Part of a small language model's weights.
Training: a variant of Muon for these matrices, 3390 steps.
MLP neurons of a small language model. Each row is named by its layer, matrix (up: input weights; down: output weights) and neuron, and shows model dimensions 160-255. Each number is 128 + 24 x the weight over its row's rms, rounded and kept within 0 to 255.
A block is one neuron, or neurons of one layer that tend to fire together. Before each block is what it responds to, as a language model described it from the Wikipedia text at the highest values.

Responds to: Closing quotation marks, straight or curly, ending a short quoted phrase or title, as in "C+", "compost", "That Woman"; also sometimes word-final pieces like -ency, -ively.
L2.up299 [128 105  97 120 114 147 164 138 112 171 155 141 112 144 146 134 149 144 131 127 118 132 129 151 109 153 157 114 151 164 118 126 131 106 131 115 139 160 114 154 132 148 136 118 147 123 150 134 100 105 119 124 136 151 168 140 148 158 129 122 138 101 158  89 122 132 141 121 140 103 151 121 124  97 154 107 158 145 115  99 156 142 170 123 143 125 121  83 132 129 117 108  89 161 110 112]
L2.down299 [124 126 159 107 110 130 153 113 139 157 121 165 130 131 100 101 151 127 141 115 138 119 107 121 123 147 117 124 118 141 138 117 116  93 112 125 124 158 131 189  97 156 136 134 149 108 143 115 119 126 136 112 155 166 162 155 116 114 137 138 128 141 131 102 112 109 108 131 105 153 136 161 101  68 116 100 163 141 148 143 106 121 119 124 117 152 136 108 168 131 123 134 137 141 147 130]
L2.up351 [147 104 155 133 140 127 159 166 138  80 125 162 132 115 119 149 154 149 150  73 130 105 132 128 109 161 147 122 149 154 146  65 107 110 110 126 138 136 109 164 130 121 133 106 139  87 136 112 154 141 143 110 149 140 132 122 123 124 118 129 115 138 140 119 125  95 107  99 144  78 132 180 133 136  93 135 112 142 131  97 138 129 150 132 167 135 124 135 105 149 166 108 111 121 168 118]
L2.down351 [132 120 114 131 132 179  93 101 126 117  65 124 146 164 103 133 122  92 135 162 122 127 100 122 121  92 104 136 133  89 111 139 139 144 153 126 104 114 123 158  86  75 129 140 135 153 141 140 102 135  91 116 152 138 129 183 157 111 120 162 126 139 118 128 146 120 141 113 117 160 141  82 107  91 121  74 137 124 122 141  93 126 115 133 158 158 145  54  82 109 121 162 118 143 112 165]
L2.up662 [103 101 126 159 126 149 118 128  99  99 125 122  95 142 155 178 101 157  94  86 162 133 152 161 145 167 143 125 135 134 139 112 142 149 124 117 116 202  95 116 150 128 143 111 135 103  81 121 208 192 119 124 163 153 130 134 161 150 103 162 102 127 140 121 127 175 102 135 118  93 128 100 152 124 140 101 138 125 122 142 118  95 150 138 124 135 121 168 120 114 147 147 148 116  75 124]
L2.down662 [104 144 103 117 104 113 152  87 114 158  90 123 117 132 145 128 128 134 149 124 124 145 126  87  72 160 132  89 111 156 143 141 103 153 161 112  94  95  87 118 107 159 113 135 110 100 132 102 103 166 121 144 150 107 169 133 119  77 167 114 115 158  92 153 149 162 169 127 153 164 106 171 104 123 134 113 157 138 132 182 146 130  97 157 128 157 118 133 146 110 135 140 152 124 157 101]
L2.up871 [116 117 146 165  73 153 129 164 123 114 114 136 136 135 150 160  73  80 138 104 106 142 110 113 141 158 133 132 147 150 115  63  93 142 113 117 146 147 115 125 109 122 117 164 135 104  94 120 127 122 111 126 160 118 128 192 129 170 126 129 114 125  69 117 172 109 145 116 117 126  96 109 117 149 135 123 169 157 104 121 114 115 150 136 147 133 152 102 139 162 131  93 165 140  88 148]
L2.down871 [128 136 116 106 129 106 154 124 141 118  83 156 176 120  96 155 129 140 117 152 151 118 129  93  75 146  85 108 129 126 144 137 155 106 161 129 123 145 128 111 106 144 106 109 142 164 150 163 148 124 134 122 140  70 131 154 109 140  98 136 121 166 130 152 122 128 141 112 132 138 144 187  90 111 134 106 167 133 168 172 153 130 137 104 152 130 106 122 125 104 104 116 128 150 102 115]

Responds to: Short sub-word pieces containing f or b inside split words, like New-f-oundland, P-ab-lo, dra-f-ted, plus Apps in football career tables.
L4.up143 [174  74 184 132 120 151 116 147 109 119 140 139 119  95 119 134  99 113 146 126 143 145 116 136 113 126 108  90 179 121 132 137 147 162 113 110 125 111 147 146 173 118 137 126 173  63 136 133 141 128 149 120 126 133 134  63 147  88 116 137 199 102 138  96 120 125 101 138 149 130  96 117 134 155 137 186 103 151 125 118  99 104 132 137 113 107 110 142  99 156 105 153  87 132 171 124]
L4.down143 [108 122 134 101 149 128 151  74 137 124 105 174 146 110 125 108 111 150 167 121 123 136  87 121 110 105 137 115 125  95 111 130  90 153 109  80 134 135 149 175 131 132 183 186  85 128 123 101 130 133 109 107 150 127 132 139  67  93 182 167 139 153 101 139 106 111 137 109 102 166 104 113 175 156 130 139 125 136 149 124 131 138 108 148 122  99 139 118 151  93 116 135 117  82 110 160]
L4.up351 [129  64 133 148 128  90 110 104 138  96 116 159 141 171 137 139 103 136 119 103 112  48 142 101 115  80 145 109 128 151 125 116 134  98 135 117 130 128 192  61 133 135 155 135 121 133 131 125 139 108 115  60 119 108  83  97 151  99 140  93 136 120 142 117 106 112  90 149 132 142 124 163 137 125 127 132 127 124 166 115 133 106 150 137 145 116 143  81 113  94 112 155 124 146 116 151]
L4.down351 [121 135 122 173 143 147 154 118  94  97 113 121 103 147 125  94 104 148  96 146 146 130 137 105 131 130 137  69 158 137  91 129 146 132 130 135 139 165 167 122 154 116 138 152  78 137 154 106 111 144  90 125 122 131  92 158 149 124  86  95 148 114 138 171  97 172 171 130 119 151 105 162 164 107 172 146 108 121 128  95  96 110 102 131 114  82 116 115 129  88 114 132 126 122 111 133]
L4.up514 [133 115 139  99 130 119 182 134 118  93 155 105 133 104 116 120 127  92 138 113  95 151 155 135 107  91 133 109 150 100 134  85 116 180 166 111 135  93  96 150 160 134 132 124 125 106 114  99  93 133 107 103 153 131 126 127 132 108 141 166 143  97 114 144 107  97  84 133 108 138 150 140 121  86 108 140 128 139 114 129 131 159 120 182  75 145 110 180 118 175 105 141  99 118 120 152]
L4.down514 [152 144 144 127  95 136 113 103 131 103  95 158 154 128 122 160  96 143 148  63 117 155 153 156  99 113 116  69 143  87 127 131  88 106  98 130 157 138 128 137 118 137 150 110 131 119 135 105  97 143  86 105 173 150 135 118 158 125 113 132 174 140 109 109 135 146 113 128 106 152 118 125 141 135  78 124  77 191 101 123 147 144 131 116 131 144 161 184 126 122 127 125 135 135  87 143]
L4.up611 [145 131 146  97 181 110 102 166  80 127 135 175 127 109 120 128 207 151 101 146  78 126 150 115 124 125 111  99 139 136 107 121 170 200 102 116 105 128 124  97 156 124 121  86 181 117 130 102 164 143 124 120 119 154 129 104 164 163 145 109 131 144 135 148 120 118 104 115 113 140 105 152 108 108 121 150  84 129 146 170 115 129 111 110  81 116 113 145 134 160 143 178 116 158 132 143]
L4.down611 [179 118 144 130 145 126  92 101  87 130 145 178 111 107 116 142 143 135  96 128  73  92  73 121 112 147 120  73 122 144 131 139 155 162 100 105 118 107 137  99 118 188 144 155 156 127 109 123 119 147 111 129 116 150 135 129 118 150 174 161 122 136 117 163 136  81 121 118 129  93 114 117  90 146 123  98  81  87 137 148 120 163 106 136 137 110 120 142 113 111 121 146 116 179 143 153]

Responds to: Closing parentheses and quotation marks ending short asides, often in tables or lists: (incumbent), (2009), "batsman"; also er in ceremony/merchandise.
L4.up420 [131 106 101  96 144 141 146 136 157  87 148 146 141  93 153 145  97 149 139 117 118 147 170 116 130 104 115 128 134 144 130 108 123  90 150 115 202 117 133 122  92 132 163 124  90 165 136 110 142 117 100 158 128  80 157 153 151 107 129 130  92 110  79 128 138 104 157 151  98 219 144 171 135 105 144  94 110 114  98 168 140 154 148 117 112 115 140 133  96 146 153 144 125 155 145 106]
L4.down420 [129 108 141 113 147 146 125 108 130 110 124  78  92 117 120 128 183 113 152 122 142 173  92 134 118 171 150 141 155 108 124 124 159 144 158 134 145 158 106 154  92 142 171 130 130 129 104 127 116  94 129 111 121 113 129 122 142 116 166  98 115 121 159 143 134 135 113 117  88 108 109 156 156 128  76 117 124 104 136 146 118 134 119 142  95  93 109 192 118 171 108 116 103 132 121 105]
L4.up765 [131  95 153 159 117 153 158 140 132 121 135 126 112 102  70 151 123 128 179 109 131 161 112 114 137 123 110 130 116 150 157 110 144  99 129 145 120 139 151 152 146 119  87 172 160 121  97 141 108 113  90  98 117 115 106 158 122 137 158 142 113  91 152 106 122 141 160 107 190 146 135 157 131 139 195 119 157 104 143 163 156 100 119 118 123 140  98  82 142 125 150 124 123 151 158  91]
L4.down765 [152 173 129 126 110 143 132  71 124 109 130 129  99 134 112 124 154 151 145 101 134 154 158 110 182 153  98 125 129 103 144 139 140  91 111 149 142 145 171 142 112 102 163 135 119 150 140 145  99  91 130  75 120  94 100  95 129 130 145 141 165 122 129  97 149 101 118 100 142 102 119 157 140 133 136 109 147 110 105 135 153 131 132 101 126 144 113 105 160 139 150 129 118 110 169 112]
L4.up818 [ 77 110  72 143 158 134 136 133 134 138 136 140  96 113 150 146 121 133 162  73 138 155 142 145 149 122  68 116 146 155 126 136 144 122 145 142 133 139 106 119 144 136 122 135 139 110  98 146 169 145 137 131 169 144 134 149 147 159 131 113 120 145 126 115 156 124 177 121 103  94 124 113  84 157 125 133 132  98 142 102 107 126 131 114  94 114  90 171 179 156 105 102  95 129 114  92]
L4.down818 [101 130 113 164 138 152 149  82 106 121 127 131 151 117 133 103  77  93 154 175  87  88 116 139 156 177 126 129 169 150 140 129 115 126  94 140 179 119 131 158 175 154 177 164 145  93 131 124 104 131 109 137 101 142 108  91 129 119 108  50 149 100 127 146 158 121 133 138 140 133 135  92 110 132 152 150 106  84 130 150  80 135 109 131  88 123  97 125 136 117  99 110  78 126 157 145]
L4.up824 [112 107  85 105 106 149 122 154 107 154 106 148 110 114 150 131  98 147 148  62 121 124 115 129 124 152 178  87 124  91 156 141 143 110 125 127 133 151 142 152 110 149 125 171 146 156 123 112 177  96 125 133 136 101 170 126 162  98  97 145 113 108 123 103 171 145  75 105 113 132 149 143 101 117 147 114 155 142 100 150 152 111 116 119  98 139 119 117 143 155 108 148 101 119 144 148]
L4.down824 [136 140 136 136 118  86 131 117 147 156 138 170 103 178 129 137 108 171 157  70 141 155 137 108 117 155 106  99 132 143 173 119 136  86  99 142 149 129 121 157 129 116 134 167 127 127 139 131 147 118 129 121 122 112 170 153 152 113 134 100 110 141  82 125 167 118 130 120 127 135  91 134  80  92 121 138  88 158 132 141 149 155 116 122 145 100 105 133 155 158 134 127 150 115 114  86]

Responds to: Word pieces and short function words early in song, book or award titles in lists (Wh-at, I'-ll, C-ome), plus "not" and mid-word fragments in prose.
L4.up159 [112  95 137 148 149 160 106 154 119 103 150 160 107 102  70 106 108 103  84 123 147  93 111 109 132 122 126 117 137 150 127 103 151 170  62  95 170  99 127 130 137 124  93 147  90  99 130 109 126 149 109 141 116 116 144 130 116 126  96 137 127 122 120 103 126 115 133 128 120 130 102 177 131 127 158 120  73 137 139 110 130  91 107 123 163 135 158 137 172 128 145 113 123 107 150 137]
L4.down159 [138 124  97 145 144 141 108  91 123 133 148 117  77 113  87 124 109 116 118 158 102 128 131 154 111 124 163  79 135 137 122 111 124 140 116 153 146 166 152 111 119 107 166 152 111 156 145 143 120 148 109 160 133 150 133 125 137 159  96 155 120 110 120 130 129 150 169 118 114 115 107 197 123 133 149 139 129 159 121 145 162 157 152 141 118 104 169 146 130 127 119 110 124 101 139 100]
L4.up542 [ 99 100 118 135 160 167 134 120 116 155 158 204  98  89 106 167 174 110 132 128 124 124 116 133 158 133 126  83 126 124 168 128 125 128 131  58 109 143 127 124 147 132 109 155 103 130 135 101 126 163 135 125 128 136 152 135 108 141 104 157 119 147 122 101 127 123 103 139 113 147 160 114 184 118 118 122 123 155 110 108 150 131 193 169  96 128 149 128 121 139 108 123 144 136 124 121]
L4.down542 [ 98  80  83 156 139 154 142  92 130  94 135 127  98 152 156 130 113 114 116 148 154 117 118 122 141 116 154 108  87 157 185 149 132 148 138  91  78 107 112  99  93 116 134 163 122 143 112 167  93 181 122 153 141 102 156 148 104 134 124 146 115 166 129 103  96 126  94 159 172 112 145 139 144 144 149 166 132 124 120 131  90 122 172 133 129 127 120 103  95 170 128 134 133  91 111  94]
L4.up579 [ 96 123 140 143 126 152 105 153 142 143 135  97 109  79 148 129  93 106 146 159 156 128 133 104 114 140 112  97 124 139 115 131 162 109  85  88 138  95 111 107 139 101 106 179  96 110  90 132 109 152 144 113 121 169 162 164 149 112 119 158  98 105 132 167 158 128 108 118  82  92 106 145 132 128 138 118 108 144 120 126 100 113 123 136 133  95 127 144 182 148  67 176 133 109 129 144]
L4.down579 [ 97  99 168 108  96  84 123 129 155 109 139 114 135 163 139 110 159 148 102 134 154 107 139  98 132 129 117 101 139 110  81  98 110 114 142 100 127  76 125 112 133 117 163 137 102 144 101 112 150 126 147 110 144 148 111  92 121 163 134 165 144 153 144 105 131 152 163 100 145 135 160 123 153 141 122 121 138 175 191 115 137 186  84 116 153 118 140  46 116 149 146 142 117 104 175 133]
L4.up742 [105 101  90 139 162 124 116 139 131 153 180 132 157 157 108  88 108 107 121 160 132 120 151 115 108 115 124 112 127 137 117 113 119 148 144  96 123 127 126 138 122 153 147 126 118 129 144 128 149 133 130 162  83 126 106 121 189 145  83 115  85 147 130  98 137 137 143 121 150 103 129 160 193 159 111 139 123 130 142  93 166 131 157 111  96 149 120 153 139 166 109 129 130 136 150 126]
L4.down742 [ 87 126 108 138 144 147  94 123 133 138 182 116 142 179 146 123 151 109 134 113 153 100 138 175 151 118 140  89 112 128 122 158  91 181 115 119 125 138 114 128 133 127 119 126 119 145 166 106 134 137 104 112 103 119 156 171 148 122 150 152 103 186 137  86 114 143 115 159 147 131 148 167 141 163 125 155 151 133 115 115 145 123 119 137  92 162 151  87 112 160 133 149 121 104 147 132]

Responds to: Final word pieces that complete a personal name, place name or quoted title, mostly in tables and lists, e.g. Pab-lo, Smederev-o, closing quote marks.
L6.up786 [ 89 103 123 128 116 116 106 136 113 150  79 157 153  99 100 141  82 138 120 156 173  99 127 127 151 112 100  99 134 146 139  83 103 128 132 148 153 112 118 148  56 127 130 153 130 133 100 131 148 109 159 134 146 114 124 103 100 125 105 100 156 139 150 120  96 137 127  86 147 151 130 128 113 136 153 143 156 142 100 146 129  98 152 115 137 159 120 171 139 121 177 157 158 200 106 141]
L6.down786 [144 159 139 132 107  91 124 110 139 140 167 116 148 120 119 141 157 128 106 117  80 126 105 136 148 146  87 118 128 114 118 127 145  81 106 175 155 196 131 148 127 185 120 142 137 139 135 158 152 201 156 193 121 109 147 168 119 126 149 139 111 121 130 116 145 170 120 163 109 135 138 151 116 104 108  97 133 113 199 126 146 158 124 135 191 127 120 146  98 109 101 132 136 107 136 134]

Responds to: Second word piece right after a capitalized first letter or short opening fragment, mostly in names and titles: V-ice, H-y-derabad, V-ent-ura.
L2.up34 [122 107 151 159 159 134 108 139 168 111 118 150 107 119 148 154 133 120 140 103 152 121 133 151 182 110 158 120 145 149 162 151 127 138 128 117 156 130 153 123 167 159  98 132 186 144  21 103 142 120 148 116  95  99 111 160 124 159 137 116 110 112 157  98 140  83 133 133  98  70 161 134 136 137  98 108 118 129 139 107 124  96 104 110 145 109 112 132 130 138  89 105 129  67 114 112]
L2.down34 [109 107 127 152 152 145 136 115 123 123 137 125 162 129 155 128 110 106 145 122 100  75 146 168 104 135 130 128 139 115 128 124 139 154 132  43 120 146 108 107 161 135 155 151 109 151  89 112 192 175 116 162 165 114  88 166 138 175 119 113  80 148 139 140  86 151 126 145 170 117 144  99 145 133 137 140 105 129 138 167 114 116 188 107 143 121 131 144 129 118 130 118 137 115 154 117]
L2.up365 [119 134  88 132 140 126 137 141 140 118  97 143 110 197 158 161 106 142 133 118 123 151 103 161 129 134 149 153 139  97 110  98 149 135 124 162  86 153 134 155 102 101 142 133 124 146 129 108 131  80 133 120 166 161 137  85  91 137 146 143 116 134 154  66 102 131 155 110  86 108 132 171 154  81 145 158 120  91 131 151 140 115 136 108 146 160 106 118 104  73 139 145 186 149 158  80]
L2.down365 [ 99 120 103 116 120 138 124 111 111 119 130 155 117 133 119 150 130 146 124  99 140 123 121 141  70  95 134 151 115 133 182 121 121  89 136  86 116 153 134 128 119 117 120 115 152 138  96 141 132 115 116 163 141 115 145 199 137  84 149 103 118  92 108  88 112 147 133 100 134 117 158 148 154 102  90 166 104 141 155 101  81 108 136 119 126 171  89 192  87 127 155 114 121 115 126  89]
L2.up560 [108 117 131  86 137 127 127 108 136 133 118 115  78 126 145 128 173 129 146 107 151 107 164 141 190 106 131 122 151 120 133 102 161 135 130  71 110 163 155 113  94 147 133 123 136 140 108 143 142  98 180 156 157 131 114 120 118 142 109 124 121 135 133  87 139  98  92 145 105 119 117 148 128 118 132 151 127  95 155 127 130 129 132 155 117 117 134 129 125 109 134 132 111 113  99 103]
L2.down560 [134 121 153  88  96 138 120 116 101 120 140 142 139 160 154 125 139 130 145 118 179 120 164 108 127 153 121 165 138 124 102 125 115 165 120 123 114 145 134 134 118 148  88 180 139  93 106 146 124 108 179 162  97 113 145 127 157 116 107 177 103 115 185 105  90 131 120 109 122 100 126 127 142 148 128 177 185 141  98 127 139 140 129  91 108 174  57 188 154 145 150 135 125  77 136 127]
L2.up781 [115 139 107 119 149 151 139 109 138 125 123 142 121 131 108 139 111 116 137 104 113 165 154 115 163 117  94  56 119 144 109 102 170 143 136 109 141 176 176 117 153 116 106 103 131 102 109 120 115 198 126 128 148 104 168 125 119 110  77 171 122 139 128  83 132 134 134 110  71 104 169 131 113 145  89 114 130 127 156  77 108 130 174 109 154 111 142 181 133  95 118 113 129 124 145 124]
L2.down781 [119 138 126 129 129 123 160  85 163 120 157 105 126 156 150 111 140 178 113  93 108 155 135 131 176 149 106  81 109 141 174 105 145 140 110 101 117 149 153  77 135 129 109 135 117 107 105 163 146 123 142 147 165 147 169 155 132 162 126 174  90 111 107 116  99 145 128 116 106  92 132  96 130 145  99 129  88  99 110 133 120 173 131  76 153 139 126 195 115 138 124 105 154  98 140 127]